config = dict(
    norm_place='pre',
    attn_scale=0.0884,
    tie_embeddings=True,
    init='normal',
    decay_fraction=0.677,
    seq_len=256,
)
MLP neurons of a small language model. Each row is named by its layer, matrix (down: output weights) and neuron, and shows model dimensions 256-351. Each number is 500 + 50 x the weight over its row's rms, rounded and kept within 0 to 999. Numbers have three digits each.
A block is one neuron, or neurons of one layer that tend to fire together. After each block is what it responds to, as a language model described it from the Wikipedia text at the highest values.

L3.down410:495532452536409467469531509470515491522580448388450559498504440441577500422481440418469401528542528488432404394527591573442480538450447613398456453507472547525426531491512527507414526509496555507503609514541554616419346546460592484494488465530530581462517665504422529473502440437543474539
L3.down618:398492508476494568475548576449479533547520541472502474526556432487494456531464496491466411528504451532496434567394485528481559569530506433527496523513487421465438433427559462433515587506497448459616546526488468485467514505483469484527512532552516544558542446584495449458556541546413548568
L3.down648:461510545550450521452504410582633484454535493541411516514442542457505487523539415517432546567423520480466540453392587441543566506547430509435454488482456484507484539503560588545529461538542513508583395474594484556469517523498499563459458498558533477479525558510533483436492477460592525479
L3.down870:517483471537496510468449574471491500510508526479576485437463558573483488523585547533430521522489545470432494417465474573608431490489502405543473493494561418502406522443554491441439460430494516537532523518525425521475554417466571424501527546537576462481503461444517583512469519432541518473
Responds to: Common noun endings. Final token of a common noun naming an organization, role, or thing after an article or modifier, as in squadron, producer, band, facility.

L3.down808:474545438484464511512480539381552480569469500532553524552475513466545523476432488498483584481554461617492533541557505471478435546535531459427561401613521481558542471530460395514511515510530550462527460499398496529563480519472536570581516456475392495510498580516511460611455478452452470556
L3.down1031:562475496427519521573521439510510501518528439477491499547495539461477548481495543438508505488526536613500402545526535535456477492562512388458495510548571510484534473522435507485510543514505433530479524646486514525488449566465473600440507387517441515499549558416510364543564332434536446457
L3.down1108:519493488474545551514536423470501512563523442447463529574513489485466490452518546478479485450526473564481527556567532381428412509562454505433551563581483364397542353640527547531485591531465329466421562601445425510444480550501443539587536461560514488480444595569483377504559399484517489555
L3.down1337:574503517458515479424527379484466443495435476520562528557496502456416477556542509569477503491479574554530570562454581467550377467462491549427486508527542448526496480483464556533486590595438419568511544578440497490499503622466478480548469389509418513497434505510445473394480520466545562512
Responds to: Adjective-completing suffixes. Final word pieces that complete an adjective before a noun, such as differ-ent, consider-able, length-y, var-ious, plus whole prenominal adjectives like new, small, main.

L3.down623:539413431597548449460505497557422490452507503536428531493553525527481567529495425508429498421478432571501469479535454478462524480472415384536516450475458494397590457523473515564551554443498524486578534522487542518469547507573501540557538490492449534450522462562579594471546354428475530407
L3.down718:519519501465487598484512477589476533552498530513454467511532498559521506539497492476490537625524547605533558488466436467447486454495424453536456541534499540452459451501450508504504494493447510480575537440542588434511583564552511514531424466578429497551547518512555463465452489438553397420
L3.down843:479494496540459494564574424527362478493429459496455486569456490470520447411559497411525501462490430497541506528506463473547512459468447548523482564382507435602565491544544582460533597593493459576554598494438483455484517452549489520608518495602529450548578505476534496548477528484632483403
L3.down1132:499456563433484510528609486499512565569504488508446384532553558568529511533442499544475464398472464508478525541414509417493467603567532427522463587606442465514456398694489510554508527550532377494524454518504504504525552526460491494545449425586418510587476516575607445528551469564543511465
Responds to: Possessive determiners and markers. Possessive words that begin a noun phrase, such as his, our, their, its and 's, e.g. "until his death", "Amtrak's", "our federal system"; more weakly "of" in "at the time of".

L4.down576:500495475420559546426468473485488511514494409511476510545476515510468475549464426513508482526563515496533445492538519520515482477492312498420536475432572596470460515534449523466561508538576549548494473491475509418428508562541406597495488508465439404417536520489427423522522520533476528507
L4.down980:534473505464521486478597432459485461424501482558565517480475579541545474497486565466463444548443517513442551512489478465507463527491474609555584348489529485552502522494456494495491538432389424439478519463505475516516630513551478442578597528377501529541509480515530528503506608483427607480
Responds to: Possessive determiners. Possessive words such as his, her, its, their and 's that start a noun phrase, mostly in biographies: his wife, her first book, the village's.

L3.down597:449504408516516568478548540536631467591536508504503383490483502489555534502448518451454426506576485490471507506393546533550502464471595537526512567506478514554513433582454620391538459512480494413491558562521422500573467547515542448525423463431402431430420479479540485469480452510440452460
L3.down668:429501526452564569544490477482446491604542494597534485520487449478481474562509496455511443598472521576554543491497625410525508461573587564475552559596434478515452481433514541507554469529532440460424488529499616569586480436537537468580470518536469483590368505559448454569542489458560485550
L3.down1101:532503555522476557513475550492583529507505578397557496422551526598519447476479420500530576510422480507539515480550533484490464555480507542535493590473456586555613487526440465567485441463572496428545596529488526452564460517582562593498477430483462542481476430594519599526571538463469500543
L3.down1177:506547509491545434491574542374462480453458474469530480492545480500520636635589536515471413555501571485503490523648554467435412493443576394530410468510480449480503453510499543478503420573561554506532586488480461466418456511483522415530483475493561555554456527580497537426542510530480705555
Responds to: Compound-word hyphens. Hyphens joining a first word to a second in compound modifiers, e.g. high-tech, inner-city, cross-country, and weaker mid-word splits like sup-posedly.

L2.down198:478508427441406527532490500543494450497475444511475473459469472525497518554544528515531540500539450536424471523622483480614477563536512451492517578555587438485571512538527556527447538479419491559525497542422464607441557479482459574551609482520548548427442533516445582546465422544554475507
L2.down445:557499556566498535485500452505459439431425425435510471526527469419576614502558490465524543511484534514480456628505509383499541477551516467461397609485510497533548590470571447498495589476569491500464513524392513574574441546460430555552456466529532634582476406511491528546450512566481539467
L2.down456:540522556563561379430526482406437436575520584457544505550486518519561469457438532518452511523404482515431469519462524547418533438531572602513446417489470657517520464508519526508448570476533549500497493444538483415556519500543511469484457484421529527498526536443430512514566542497517477551
L2.down506:536433558527509561478444462391478431464575507579547492626477477565545478464591455441504531457430529438494515545488493601456544415500527436503551544387491555455548503480486481499524451556541523511495464519512473548459537536435433573464506554488546485533594482514387546418466435496548495524
L2.down974:480479439585564504524449568479462475453486520518455484497506504493512443502488428496555531481494509527463469456476507504555361424611503501393556523455478480523571537424533580414530410466554508508485576524539405462513471551521425569515462495564453494523464541522453517425522545400437489455
L2.down985:494468487575550453605528499476609508474543494507544520495428494570546460517463518415544522454432476442503457449471531502468515564538592500541555504487524543526455453563455525459473522419442516477462485527556501488530529573509519481481511434484552593437498526446559605429491475547463366482
L2.down1160:453518537432500492408462454535526478549492496482556470525492464571417543521395548459433509524515461580474603472497529457463529486566497553564546501504489496536596491458570469503466540451473491493518560509470504488456464488501462556478510485455515495478536447527511507457436539564540444487
L2.down1414:439504501501453551484521489595582520510480537476469534436560532419501483504447558446489428445402529475484588559562490505520446502537516452437518531530528477472438537540459495494418489494506552580565584467460511425490556390524564558584447496451560497578465432564486508400463551528485529544
Responds to: Word-initial fragment after parenthesis. First word-piece of a word split into pieces, usually right after an opening parenthesis, quote or hyphen, e.g. (w|ith, (c|aptain, life-ch|anging.

L4.down6:446462470469505480373562464510423459521569357537475493470444456447477559429570493538403486503537462433480477483486532517604461473480509579437510495514457529535545432480438453426511439503569492609506461549408579519557498503470440403533435527489478453516459495528492449545475497552539472485
L4.down939:524533480553526512490519439485443464517480492477489486449506506545552505504517466550436487458503516485552471535505555417454546498530531488437511537398431557556496450515441526516530430533527464446510522501532524427473533508496552569541507481483483482496546556507492455485524479472447550545
Responds to: Compound-word hyphens. Hyphens joining a first element to the rest of a compound, e.g. non-English, open-source, self-rule; also "20" in year ranges like 1950–2015.

L2.down53:546462507504543498525510507573519549468411424499521473473414438513486478542572543521498457473461441591452435540520457559502511547494452487503516519563643469517532558442499509408561547456418521489496466435436617511500395495467492485537559426452472535558508407385466436551523368430489472464
L2.down57:481465446471478577550626518515516541537447494461359572526547463498519540437460483509432476509526494580476464578524539471581568443501377555504512566524478470486572561566538559552512566504504486422464449530582522426505483512509525468421505485546487524477436498489508606445509483456477528458
L2.down61:481410493504446485529515475544463478489410418463471528582576348418488530531538491432509546554543568557553548480504494521470425541567458491545420474471493456508565466589563476455489479535533542572571528462536535504428502555587554462561496465544467565515549449450434518539494466494449555457
L2.down379:513523506489486468553453513561526558422510472545476496526476488531519537496434435530486542534410486541457368542466502636532500586495524489472495553494522535500589526511484552486473552479562497472472485507470603568478477588535523500522492465489584555523483528487424423475551506447477447478
L2.down433:560440504436621507576527481459414446536482468526453452523451509466546513417545529459421539520593444403534516518512442496437460412603425471545525490404437523484443587519475360499428493533541548491521524495564539419509490441501539413518436607530547643508566508549489369458495491409486541446
L2.down474:512497459548465491552601535445465528503549490551423429536555489542519481496528497562585542564540538524440450485449445472443557480455536571540520549433502476473498585460604490590482573528529540468565520494478529450569462539518519569575533500445562460568523508477524489506522531539522466491
L2.down1013:569532451603507560457586559596605485504464484440515528425457501549520519555494617513531578487492506533573515513539439491535522451555473525459458486499487486492539571537456476529591438581491493479454448475463441495459529484611457490519505502495535493527534492444565550485429531393520474437
L2.down1476:442509568500435511531572514484537508524482459487510583492537523519536408482526442456543472633520536492569491437441553526554531571574508516434495591475526506352436518463447545565496546465574543484511488477481444522476485624555491532523432488432463551483431468515520424546455517564509501493
Responds to: Generic category nouns. Nouns naming a generic entity or structure, often after "the" or completing a split word: village, process, system, platform, company, team.

L3.down21:482546516472515551461414561495550557417551514571525428472490455531529515500578488452442492465483511507507472457511526544577397444574540505552481459495416454547507593345530451499525489468437515504464475431530519493521516490459507408445493491468494461518539403418463451468502490545438529553
L3.down517:469492526579520526556430516560479546591490530477554556461462505504569529458529512527401420510460518502441547485556507508537547390509545464478372502543499500538434520392543499430531483469414545524500524551447491573518534593439520517443541571369461444447506455530480434523464529596497466530
L3.down1179:485559495477572531490594539544490542485528473461470523483403501541580432398492455479442491474585507450567515501519471506527511634566501582497572511497498538435493537511434426500470523534566506521434455466525460468465518553433511514506522557456520445562553506546532427538452509507522470406
L3.down1243:466544577528502517499511530553593481473469575481475460463563501473482441535512407472488497534509505452487483398539541528538456482539527523529460459560489530503500448455520523512486478429367543501595486374527494415509518557503563431473539571497463549417543463458535533503437421507433534546
Responds to: Passive participle endings. Past-participle endings like -ed, -ated, -ten right after "was/is/were", mostly in biographies: elected, appointed, named, written.

L2.down63:504461597440547509479519510530440505560537556452452482494556521436384658442542407515517445495632507539596593478537517466598516460490567486452500450452497429568544420475462533675496487453508472553495455473546524500504440439453555523512521475476510588477473595426476441478463489578537511515
L2.down258:506472584557529451472465543540509468396423467487496477456562561550467492474503537438405444604635534534547379511515546538544519537501638498533500487475449427525536532551494642532472522447473544526544460497542413596544464573537528459475492459451585483531544431465526499412522494458576526493
L2.down380:491565437480525533458471512520457522402567531503509440524522482506422428592588443518415475476553515582507519530557553460564556580541487567483536458531578425430509449455517474504532557550515493497549489438523437464489474548396476549525468522566475444445498572534457493475517470434560536524
L2.down754:471508456548573453503541471483459497567470514490474465473485515481500536466594441537558559576509533482443427562455472476502572561528618589434475503467500481508493375507518512473606467551531487550567542502579474582469506526486483508558378494588550367493539463368486440514611572513515580503
L2.down871:488541519504567465391444464521514475599485518512490410516549395522461458479534412457514497536474520455444515550513542479506598468531514474496536419486518448563387503499524420458504425483425440517568553499546468508448455554531547548451612612519566458542504438507486435459563451657451517457
L2.down1066:450539581448504600434496514588431584501500499473503474530443499467543451508431432507465584534529539437522482526481378551537551451465503511568507502547512448449562483496511557534494466473488574516393426470534341535495484399428506446436572522467547517491554532456481406559476492506549409429
L2.down1263:394470460477379574442486508437460422566544538538485504453497381543482479473566449596593497500536561477532430471601422540579583445429520517572555579667515485464492492501402568483514441469440490529566507423406448557605541437504540581475528557407468532494531594626575489537528471574533482553
L2.down1479:440490471436501517449473542490462430414431528401509505486480487539507480545536533471531414592501549495512496421463502534426511534552486517544480526455546480503559560559552596499504454491529569524518376459602477602467496577616455539548509448511515524530633452479494471543526542553518436429
Responds to: Token after copular verbs. Fires on the first token or word piece right after was, is, were or are, such as of(ten), am(ong), also, not, re-, elect(ed).

L3.down575:556559569484543485450445618425532491474494506610540487576511434473517409499502587535474492516496488515495447435510525435554566587480508441460416530478463508396596527506433506484432480492447516550533475396453558483507484481442516555499414580512559500469486470470566446537543445394531492456
L3.down601:454484417477495583594487576497596459524513548526556589458463492548458530542473620562599518519580554542454486500467478425483467543492457489532507376458471608487548486514623507435565360503594452412496537514503595485614438552501563479492473526542489533482524451513435519498471520484501402490
L3.down927:493410358477485430415617535517513454540499531555536490529483458624480479574445533518495512465499615548491489528517478405509496456546469490519621548408549500476443493533529453492563444456428547511560418440511484460494558525502560545546537543511562483563498520478543541481543600541395491438
L3.down1355:476424531471489584548472562432596496527485526553472528489563516530529541465537561465348578534498418407476428483452498466526456530499480576471455509481502469470477493506472530562489495522415530463479372461524531539508425481485516560395529541534600525533533467474445453469538413481400500493
Responds to: Split-off word-initial g. The letter g or G tokenized alone at a word's start, as in g|ood, g|overning, g|iven, g|lass; also some mid-word fragments like ens, ity.

L4.down1048:521564491504488512347492467512563433523509549463583455556472483517466467587503397522463522578540602525445532476432539550430415518514515495498457512536455542516527465520432510429458525461475491512540574584531515566519504483568413566509443463546420497540501487514531429422560451488466457567
L4.down1312:428433521512604554558514491462477523438541418514577431503574529493446426509486481506556526528407613513522502467482600502543500525504483442484452467501544452525530492517520547456547555463508420475460514557471578494484448525397408452500621474538454441537499619500518449549533471460541570515
Responds to: Size and degree adjectives. Adjectives of size, age or degree, often the ending piece of a split word: litt-le, l-arge, y-oung, str-ong, plus whole "small", "of" in "years of age".

L2.down171:384475485518462453523480542459535387472524499490526510444520488480520524506479568476555480497560531431481577508521565406494480449560486499472619558557469471597445499499535506482435475506552511547625548480511576541474511528475558470475393518493523567622499504456528528460566555478495511440
L2.down769:575508470511546478446504495513455451525522486513511590515525514377446544517425540527514436483487621483477553528543538496508489517434527481499416512545557485582506506441531589523513489599472521492502512478390456582485488500585504464591510466465509528509385536495440532454555458539535487457
L2.down912:520485485624511533464503466461442504443488490490519560338565485603506467479465467526554466590517441511460501463570466485511555403436446452428568575491434506586472430409524495438444500596429509516469520465525553396539477487497521505516428479498456508459477483442491487507464533438576482487
L2.down938:657485448504545493474499516438458464490502548522533515434496530525429472467541471523494470488430517511482506469470472443550559578512521516431512501379518521568516483483458383477517529478482525487499496461481518578455505572498465505483555430520465461488509536474426505462580502475481473599
L2.down1022:491497550477490450512474489481527555512424540521541447533541554326481508470459463490459497497395571494529484433490529514521539479492430521473488457443489476471538486447414555532534466502466592448488425527565530428442493598556510550535556476480532481524529547489470491570498437539542603556
L2.down1287:548432574552486540553508564474430483429494536581533529514492504521402470455494455522571514431543547537551466512599549499485405463588473469445566544519472491473494547404538506373497587459457478566499483504374458520544488434459561476516484385534610573589435449426570466573529538414606416461
L2.down1289:469505552547486424601497497471425549478549489604498528539461531464488550496483557483550470341406427569463555592513651562523547432520518463424495397490482531517452543470421548412458517533502492461571471547465592493547457428517535549489490444442482507491494540499416453520546535480514438628
L2.down1423:546522570515592456398525498412627536503452508577435483548495487555459494526527592439469529485462500469589446456511521522556533490552439415581448476488516470511494486486463482543544605524500510545516491514508504416387503534507488541513524418559514510477497502583551528505576585473451522465
Responds to: Word-completing suffix pieces. Final word pieces that finish a word split into several tokens, strongest for "ant" in "significant", also import-ant, diffic-ult, Neit-her, dre-am.

L2.down35:513507501559562486464570527419464470485525556456496508451512455543497507541479501428556489497503440490493490535560594472468494461555425580471393473482444473514433418574440532470498676522589473559464502504411415546478454473547535449452486492467496484567483469425599410465458451492570438424
L2.down199:485479496554462566509611497509469499465584484504542509495412482524564459534461579491522538525594418568466509448467519514551519522500624439489448508541548441527509518596495390548539515512443560580482448585494563651422565562415420514507535488558534478476519492469485456467511548494453447409
L2.down212:476514438531526509470518526557581408532435464511511539506616466570512504511578491479505530434523455456527468453476534447524488576356360513558501516517452515574667478539466493478516622454553454441497476556517566538447512518500535502541487520529518484585521495429519589474500473464480506439
L2.down477:480477493530582509560589508505409513485461509561531499412483476515592506549441538482457538560590455432452416521577442412464472558599463513499552492621544440486440497538563472522405594499563497504540438524479408572498485504487475504540496444560532475557566459450470446484500425406538539475
L2.down491:528511466453453579396463598475488421514365446472498501545568423550452351481494525558526507539500469466534461535432427474482496495516425517552544463542557446436526471508571432475537569464449635490537532445565517518480502559480497540525579493471536515429547493568566528484540474449436474519
L2.down1221:538501456546465481480430555566497405534519479481517462412483474475573430523497450506626489457492524587572539572483476552481501503491496573534482479429432495509581489436478478467394515475460520503512511558465548456563473407508434535405421481464456498493457497538443441431430492476532518560
L2.down1344:506509570505608501513440581481508494493425532567413493469534441515481587526541515485445585484514440519468465484528574499511481482537501600490503489415526550532535427454585465584510510541483627541546529543502437417383533453515479528558486536512591513499519417450552469447471477457481482536
L2.down1469:478494493540508469521526424563485483466532479569463521549501450545441480528493529464521578486546451460462489476574513479448448593502415415505475467494492491455505485505485570534557475540470476519465590444491501500479583496477417534501533456528539469507491494458461375477470515536470491389
Responds to: Mid-name pieces; "under the age". Interior word-piece tokens inside multi-piece names and words, such as Phill-ip-s, McClell-an, Anahe-im, and "the" in census phrases like "under the age of 18."

L4.down333:499618471521509500439474463430518473544534483493586537479483452508499551490475434553542498523578468599461544514521480457489564474401516460536478472532496488460601490577500586444466528443529514453406525501519540499554464493515558503634564547455499532439430453444462462514419469390399437399
L4.down1057:532441534463473443554549469472540444486496478505514546573478476458441463447506493406476423584490526461508474410495471515419519524487511548565444482515555471399493515452533492565578522511557523463421489600371554463479573508526483425537471581449440540416547471503451545449472549524434512493
Responds to: Word-initial R/r. A lone word-start letter r or R split off from the rest of the word, as in r|anked, r|ather, R|ailroad, R|adioactive.

L4.down449:458492494546519557606499419477492449546455466456558584470425525542463465451451496515518503468471470481473481453403503505565552500499609583445550634472510444457337572488493448490491561541439562532539535463527483499560514558493521500482463477512499504428535522541516513502517568514458531506
L4.down515:448537470586594529434456556487515470495459495512388512516402461513571481522548440554505483525537419428426483516450473464540512461517506538522543517472485492422484592446504415443472541508483599550551498399439493486494521466456500447628466508585511493468550513459533481455464491470470554532
Responds to: Singular noun endings. Final piece of a singular common noun, often split mid-word, before of/in/punctuation, as in fig-ure, instr-ument, br-and, place.

L4.down152:600470473451560511472487562476445514504465441439461487507512468562544473457544569548434548461585505547545421453529590536523510532417479547530520568667564542466440361572548507507474419499481539543517436464571456528485469499418562467519488512477554541559456469462548500448507537566518486542
L4.down581:505534522528481569537503515467420464571487475345399590403616486487558465470558486494539463482520528456587508497468573508524549527498536472539512508513481520482548504506450604603478419442445451559490544581485418596450496505417564587445480462457480548445488536499451541485518464514447407426
Responds to: Split verb stems. Word-start or middle pieces of a verb split into tokens, right after be, was, being, not, or an -ly adverb, completing as participles like t|reated, dest|ro|yed, const|ruct|ed.

L3.down206:483492519581552517509511495542399491469519443464482493538471533538495431542481402540540482538623479547527429552601557504464508519572510458496461492473610442428449445492527450508447428466408526537539550537592460584445411470543549475460445475489567579507529396473527429473578429456514451478
L3.down507:535518515532554511506481475424439489561473509419498411512536553480532492571400519493531502482449450527562604508463487531584451439509484464534499482351481465447526545521563441496546560454509572437581522532562455489595460423526525550491575428455525537504398479462450477543482591480529532444
L3.down1090:409510516493594457514467424506536487457480425572431479514430502442412570492572561571504575530496449553554472412492516549526377371568562505491480474462504422574510567469495545497467458520486417529617506462519496538521577461555395439494534534545462456528534580471503576489537466549472501512
L3.down1395:468560503524598410407465512485442485420553417478523468405488394513418570466470562474515487514503453547548588560565510503483432459530513455488430564496642507535487422538404453476517460497346509554563588523499454529511489468433479522426509483513480473478495409428411444557547517465599395500
Responds to: Inside personal names. Tokens inside full personal names after the first name, such as the period after a middle initial or surname fragments, e.g. "Richard D.", "Mor|gan", "Mc|Mahon".

L2.down90:434459504538486520509549541481558519506495483490465521467474517580463548553436532499514448449399512428508449472617539506509557567481604446489546471589471451468456520493537533445491564497505520539466574473466442468448491578548472489614516484507560567419554392430348501472404495509522485516
L2.down127:507518442521503480399548558480527481518537496481474464474485493574467500431463440454520487563544421522436463517519535581486472490356555456490560502528610455458518468503534478498464583573573519473501506521526439457474502447462432512561522440428504534493433480534381616538469536419441583455
L2.down559:451554485639534520508466583538446615579503421533447483383494489511547449483534476448518477541367608498576463525468481487510491480464560458475444483488427579503515465484527521464487523451461489461525418374558447559588471513526512582449496511589472563520506429496461552547566523624487502438
L2.down634:481518485540461524538522437625568431539540424543376486471398492531535469469531437427561431434613535454488464498649493613433521509512422463491484552540566491535490524510569422555438435497574522476545623524549487429524505555471469563510442485565504452438569485528537601472486509420430500500
L2.down902:530555493545482444500547562537466598501644513519526509487459459522327409433548546494534387435495473466463525550462432450551456555503372492420465545373553519527376478515540541428544487526445484463522517497524453484534514526486555514470477518457473464549466539528512457456499444415499429482
L2.down913:493596471550522510474477553619569548435512430393499444454544477589535499501512513440479523540485458546463388528560483497408412540539543502555542429547570413583471591488533453463516585476557486501474432549552391538497438536576572491434547560591548550479536511432405512495481511498494499480
L2.down1073:443542495593534412465468470531533554480533429568482496498420560548502463468501528515502535530493475484473477384404467481435515515542488560513480496496435474497522457538595544463452471501545521460510436405537412458500501582547458521546653485504503530541543451522507467449459482494459480467
L2.down1136:570492486549515423578513415433492511441537544515366505390504496475390503460448462441584551491405489451550544481494491485462437461395452546445470464504510542496516495542492481482476548500564613436601460521652585464563503492459485571526474497438502542508503430491511505477459527483475519476
Responds to: Paragraph-ending line breaks. Line-break tokens right after a sentence-final period in Wikipedia prose, ending a paragraph before a heading, list item or new paragraph; weakly, digits.

L2.down122:537621501498517525501454556511486494448542413355523483541503492485527534442526515539405470436476514574479542551409618520436478515399586395400489553464453407473579459531590522463454507467508602488586446452455454451529497602525477484560418529445520429429454479567420459441467539560502468565
L2.down415:454450517545431515382514526553546469539583564521490521481536529492483454536564539541532535561442462505438516520511415440549417545419516374506488483435533531613487492470579514550524523461517493518538408534542515493475597530457435459566468425507506452570523399608589519663473477428456499582
L2.down593:488576482438503456474497464489496415537538535469448569379557435464567493493469530483468490449532542405538413468592550386601405503590595511579580449453534499458435453545451447509441496500546462570503483536588519455551572501517417567540484572456546491474488546466484498605491489472496416420
L2.down641:474481480463403478555446487477509431477430455464382477510489494478545537446494431505516447543470577514461508583580452485413561444484464516562459549460500408445492502550429481464576464452486531410480522546526452522566573461465441434488460487507614438468566520508483456469491500491502537523
L2.down644:514504481452540530544477518486423531492431437534460533512512518530502494430444515486473538518506519508439580485542484508532553541429506559470493527600465427483458380601542591525498529485608446542521478518515450523482391486533421547558436503505462534556501590498510417581457467510504513462
L2.down977:436427515548440512558505537443542413476447439480521571480466500418476494456420479533590435473444482514514522458530554387489495568473501484520514472423617448447573505491497449437471475491509481495512455585478504502491495574547414466434471421432505557530567525432498533452512483513521607540
L2.down1088:620516486490485547443463512503593579510483576531446462517461566515538509571623437478462519560593446489535481453493488580507477500478483493486512461452508503478470510565457484424519542494479456476483534505520543492428599533512512526495545550434547530453532455468462417479495594563423567531
L2.down1440:526466507441490464453518450442559510450455461511412414476486558595494552523513490529473600466504488472456585437474564531561514482443505505553528526527454480422479478477520499481522475486526616470575607507506518445565507457530441394490516442500418520482589537553542394493527442466575487546
Responds to: Possessives and mid-name fragments. Two groups: possessive tokens such as 's, its, his, their, and mid-word fragments al, or, Pal inside names (Palace, Komorowski, Svalbard).

L3.down345:392517549503515493430512501572553458458511508476545468555479565489431529492463505488573447566450387463503420484572459401523522485484541481489507455481561501562487494545500477472489593465462502580460590525551531444570575417410562546528452563533553476471560505505503541537392547472599510536
L3.down1063:477511475458419612474435628543579428477507538615486420549540576587466568409533621500538649542573481454525499411504501498524453446530539508539478538549520497505431455476502522560421553493484503543464482571549456540479477573437424460516418415514504544478540465489461512516502485496518559489
L3.down1422:515560517540511490522565494543493484496516498405483390525450492406500507573539502454487533495447467533521400561438481453455503536558548496509541491472447484477499502438553490538428492485479435564480497469467466545532443538454463477657401430421535548493539392560556498536460429526536515531
L3.down1452:480474445579416443594564493470555472533521466536446444598464506436577454504459529484506545443497398486486499616446461449534474537483496468454543455563574464579573489433575417487412531473443517579541498512477487474538470532546396501432578497455446562474483516459555485530512545410501456519
Responds to: Word-start after unspaced punctuation. First piece of a word glued to preceding punctuation, mostly wiki headings like ==Early or ===2010, hyphen compounds (sub-Saharan, all-time), and colons after infobox fields.

L2.down130:526505523468473501523412503534488503552513481461540560474498555490526520481461540564453455465547564567508517601583538559479493541522503498448511566499503621525519443448523463578535512525541466506497558470521537488498564471534524565454525483556516443565411570409475425518558525441395513486
L2.down535:524463486558562500550588556448587449497458471460556465519552562496468582545457462492472438415523534580517460356392441520560539466592594571517398576411493490513502524454500485447572545462486491415565560575652539490570529507515479436505528374470562430605486538540480448604492523544470597461
L2.down587:476453493639570539524463478544562413443475533444525537506435545527444462530548493506510432455545583556538492580409452511462381508471545566554496436440534479523455481456445527502476488482544433448554511536517537525482504496522402561557496470514492548487506538438542557477562560463524462474
L2.down764:520402465586497524583516542419579395494545471479521463544516453500515457509506560553477513535487463537479538528491516522468487537442522550486485526564489511527440509520480474519573522452366478484539524567496508553580560422491494545477498455613538553586475516336462530574545446537517493559
L2.down919:530489523514423543505557505521473532541511565619489581501560616491487573454510485565513524499468568487541546558518519560476493480492459479492467563491436501385431530504519519539484596506488486437509434472390479586467551471526483495554516550467405528555575563527465438446499510572534498500
L2.down1222:540602446529457572464456416509438583526555467525549529364560413571479483589488556489529439430516473519543464524504564538553513504528490491428455548572637513445535432442401466550477518522431489465485531441504476500428508551549433465453474515421456539468461487487510430459535477433434485454
L2.down1407:478521559495524519527436527523601471491544439463587537506541462555519553586498408468467502460496486501546389596449508550500540533503467489492537453524473570557488427506506586504491499518483461409438495501475579520414447448468388541546585466480521476478512489511558484573544534419485471452
L2.down1477:523455492495423456477489472435528475505629446520479573448568529478568497482475450494528464533534443525513456664479426564420492505527414560535538496522542457534464400441534539420438545516399537399482466519402555453498515498577522508547482472490497499520508484499589435481444574539489498550
Responds to: Compound hyphens. Hyphens joining word or code parts inside compounds and identifiers, strongest in COVID-19, also WPIX-TV, open-source, I-10, sister-in-law.

L2.down289:411591500454428568588537567545474532471481549517439472560583502516488505497532511503497450618424488576442471544469449515527528506513426502531489566449523438438566493414487593488566514501594511514535449492385394442502385473463452426462534517477476451542520527567494503523470544471522505461
L2.down308:433535436444537427503468501491470448452509543524428511574470415433448507529472547476480480589508495486532589595520551520455457526538454514540481550475608467464451431441540525526490551482512468494507465482491514478518540524649530515512534417514571483521531603562438470547488469500533442521
L2.down941:532539478478413499518574501452522413463570538599514449513572600545565504547479521466514464515476525472560445488540407506507558483441510461573565485477554565557490381501516469411482451551642515552540483558561520484494521515524478456564467568472591602528614517569460492398542541557527428550
L2.down1229:511429462466522581490482538465590521404558444561455511582499459484477537575442498475467553532497431501502600525463565485510473468444581501546463528532499496476417560525492467424521459534547496595477534464535539527589574469408609593501469532522505429519498550526486425518502504458513544478
L2.down1281:462466542513532500482475492544566499473535515453510453548566517444451548509531526568458551472580597490520537454584511406566497519487545428512447402406556446424475451537473437407479453480493492540543501551503502466473483539514544509580503568465487495480499469620448485377381459405460569473
L2.down1297:608470528583588510515573472540472484504577445498495478515536451515536522562472484515536527455554488407427402466504564448503493484468454552515517498591499474542394427537541467542536441585527465545595475405504457499435533427560469618542481459547497514457504555407607420519496513494543581554
L2.down1332:592501530563575486501467565419615567510410521456478495491586498617608431524442512470455481535519497621555466435529462489527505561547459529491498433604526581459498434561519454511549543563533525564513534426442407522560522437481568516517519497534567506476433465421546513455499505550475555542
L2.down1514:458441491462504543433390539546445517469550457517503421586481537549478461443474463450555504501427542581531606583543482494445469473584480509556413483563532493498428460532546417518555620503585488485473499481466476458474506513509460455515556465405461429493437498511580509495537488460662529548
Responds to: Word-initial single-letter fragments. Lone first letters split off the start of a common word, mostly j, y, g, v, often right after "the", as in j|ump, y|oungest, g|host.

L4.down218:389403524554526437555475482552582482428547473396509556454493473433508502572429515552534612484589564482552543493539487465527560554559526451389542551521574581515437536475563453447591420491473434655509546496471594529465473543522596520539509515521528538441555493521491517483390478594478526407
L4.down352:480613474499561492398544416452559447498441457568574457479532482551525544487456416451582495560471503551419476477452527507507597522559589479417425530481479623552550513455480475364515522547490499484514476521462521523551417519426547455495501550433611543564469474515470424478499514443488484541
Responds to: Paragraph breaks, mid-word pieces. Mostly the first newline after a sentence-final period, ending a paragraph; also inner pieces of split long words like ens(ure), cont-em-porary, prec-ip-itation.

L4.down9:553576512513585521430501539520575554475563562578431537434489387434464538430543564448646545513432421547420518532630515454576422490494458507512496460596501452507550597577504421450454446457408487537511464602443484575367542497481483499496485537578487476468502555444467468513485628558517434516
L4.down1063:426565518442574504452489505529478440463547504469499501433523467503484469492517525488505519527513473436427525583572504380464498513552445386451443535462523467514540510551507518532475470457458449435511500495554447430446531505545455529460572544526580518557457574448434408515553468460538453518
Responds to: Surname final pieces. Last subword token of a multi-piece person's surname, often in tables, rosters and results lists, such as Sm-ith, Mill-er, Dougher-ty.